Weights of a small GPT-style language model, trained from scratch on English Wikipedia: width 192, LayerNorm before each block.
MLP neurons of a small language model. Each row is named by its layer, matrix (up: input weights) and neuron, and shows model dimensions 0-191. Each number is 128 + 32 x the weight over its row's rms, rounded and kept within 0 to 255. Numbers have three digits each.
Before each neuron's rows, "fires in" lists the words (lower case) most often at its 100 highest values on Wikipedia text that the model never trained on.

fires in: "of", "s", "a", "sold", "found", "included"
L2.up166:100145166114121028174139077122125063158080134136148146130135118111102083127140160134130142152160133112102163156161119069088105151147129132086169138153098135084169126142086116135134145158136109109112112095145167143102081129116160105093155148128140154149123075124176099090211094144075142055160077123181118145114170129170142102087146174123176113159122162114121136148139113107126167174078011095097149114142127096196116133105134099144110101116100121175096141111217079074107112132164085151175158190098133128101173102110118141137120155125097098158146156114167174075144186157154155117

fires in: "world", "july", "götaland", "game", "august", "american"
L2.up415:187117138144118179162062140140122140153161093105138117142086060158158096153153172105133161125152103170069130101176114171139139113136100107169133158064132117163184161104200149110133137128105077134129085120094102106099100101117079102127088106174072174128152161136171123069146112117119145172157144203099128102164100149108142059086163073182144178131138164153142077119089105160150182133095154097145148102181086142117088098125107086135092129109147176132102088118154090135116150107058154104149095128096098097083131095167168173149096157166158129141083138072159132108172085089162135170

fires in: "a", "for"
L3.up632:127188146138119131118132159185080105101117127179053132157169159050122113090137139081136123108119167141084152059137146139102088115169099128088113089174121185078085175139150122163149128139131151111150086109114194133194101150078135127175145096127122151103193153134116171115112093102167096081150140152147090133128102132096101191122111114153142148134104147156103157120126149177168140148145110114135149145133112121135166098100064161098115125133059194089126118087137188090114160146190101144101155109135122113148175107083087092107122112137096095149186076092166153126114138098106246085

fires in: "a", "been", "ve", "believe"
L3.up328:184133143138128142097086170113152140101081092126054144111111124091156139084101114105152108121177171071115137101133067190099155168148103164099130071117177096112065070145093113093154111132111123160153172166126106236151130179145177149175111122147140085119127083158165174129182156104133136139151117125103123138151110091146112065090163095094096165154134133154137144188107065106131110121100116114095136164139126132157169110177172128110097155169075097141063140099147150094131176127115130118146147093124159146145145153047131143177205133148134116134112080103179174080137103131150108067

fires in: "of"
L3.up696:107142163128109122124124140114133122145116122116162097212102091123061142117095125113106161134081131125189071157147148071174159152140119117068108117121142107152123151101094078170067136152135153165113109179075164178190150110149113151146152143127163092174127123124122165083113119090140114067094092125112085160171127126118133125174125127127135072149068090095176129144110145133183180099094159128095125083081150132079211150131124158152137076077158167087105122132172130092167109106178133105186117077109155179179111178113087110137104119122147116135120162150229149069181138107098163128

fires in: "until", "died", "after", "since", "date"
L2.up534:128102126153161067157095104154157099084114067138113080161133137078157168140091135112154185103084130168111076141126086150160123107135096184103192156101099146122133173111096197114108121173131063137105123073030116145128084096164139191127208148122100149118078138145170140129079180147119126089148133161123072101060131107197104149119093155114151186116097085114127140152102131133152115163151122130127086170103148135124093142149124066124111129138094118103138165098177139110148135157128107149138118183141130184122169191120129112109115139120084176168109170210072113132137102098140169161

fires in: "this", "which", "that", "it"
L2.up519:057119150067157101109135111128116124111108158134165083110105125144110089147130158190126062107091146167163102100130148171137191151095116155068109124157087097099087127143089156133106139093160116140139106057105126120164156094130166156131128174156169107072141115169116115091075125126155177134062113157130143105164135115101114151143142160139206094123109088101150083180159123105022188190102124170137078135125133133095135104127118082150143147108141155148168150143149087077087136173151166145152179122145133181147103180155161071140096169151149190120181138203102091147138122140162114112

fires in: "to", "of", "on", "number", "for", "chips"
L3.up497:157120150154142112078125113075195140064083157167092115113181118127107115113179141065176106110188085144127128103079124108123112128106125112158093176160154078156103137140151178169082138164128175124101095149135132127144121174061109139155061130102123127142158168128121160230113149122141148087119124198122143105168120117172156158061111103166108148073097153104117133100149146188090145144112135163135133134074133136042162127085119116164072122113111104135082110123148162124138074070097129149170126131160188176131153113149070125115105085121137101139107096184176188098132112120099137186

fires in: "the", "it"
L2.up148:149127173192180135110199148100111130146115135123120121110071071167148080132161211095154138151127163109088190094131069158106121111136119136075119110109130149117097088148099100129159090128150175138168189147069118088149117111159115147112123155141143087137104163129149185070095129045147144141098100150087150093091113187164151176119086182103141171105147160089132078168086115079156154195135143156091133088175089135110063172151167088116161102126114190167167150127116087143121147181133121120112094200117144124105116094104146135109104140148097096082086126153096134085115102129160099157

fires in: "most", "until", "since", "when", "agricultural"
L2.up556:074150107157143104096099154143129180085128122177107078115143128084148135100163118088162105099107100106080061105166118133135101107110104107082144153184070138144100141125132092190140116143183136126135125105101190101123137166150146118135137122167125132168167127100084121072150136081115156101101108168132143142122141125111147116119142053103179119098164054143143062100130150123133118203147161191123081080065087037160161144161123123146168111161097118157111172158131164144206110092150172132146106187137166202121159153108091071207087158138124140151147135140158115129109171102129103133

fires in: "united", "for", "minnesota", "washington", "angeles"
L2.up287:082126153180098097064157133095236126135101142114120128139101115131167123107148128123178163084131143230124098111130154098106098135158174153129095100141151121118106121147215152180116092105131202088127138142080118030106154106062178112130102118119207113152127075097116156087113087113158172135102118126118086125113146132117163150098108157155116126091150093088165134145153193114150085108096143095113146169154123133154187130155146135147163125087109142096072095115178150149167082115137142123147129135091107127139153081086090106121126078052116138105125149141125135078202130113170158126

fires in: "a", "the"
L3.up69:152119121149089121071129132158104172166133147109155094070156151168071094143183085169142123139137118084106134123115130110067135144176177122122180055090125138095070131155167098142142134133115141152142102103028127156157123125186135110160132100168127168092122146123137130138179037115178150171123151180114158134113104092177099130102164146136056067124139067110170110099152103111111140132113093106107144163074135196172102156130112144209078080156137149097123141108118124143146133110135131202147086160104140112113142139109139152193095154193163094102145130172141157082129111110169086152

fires in: "species", "built", "available", "website", "also"
L2.up699:150149095090141075147082113150159113137133108107125155141120119129109097105131121122143097153145109125128120129161119136082103115134170119098148146107125136168134108133160127143074114137172145138143180198165123186120160151188185131115164204129135061116119068143104150127087140169112152078123138149131158090110129103137163094129167158152101123067122116046137099066144096089119187112063037163077118159111168167139092155137111219113158116134105135143077136139118084074137094098092159078143078140049129113137206139135104163137193136139129173090141096107093131178120110136148196150

fires in: "as", "named", "called", "guitars", "used"
L2.up580:106105162113147107055168064128163091101127146113166203101104171155143127144122161110176165117127128163108064119073130129115145133187097104139135124122116133168143080110180127174154090074151167140114097135101185075084079144171172095113164117158146091188154128092105116132132108124154119063115131128164184113095104175154074160143161115071160117143118180116132128087112148156135136106120127117115097155094132131084083141125115151119106201150114135165086039154119131200113191085071108103167149165114073125123080093128117196169081116118155123122119126116144125055104146134144080131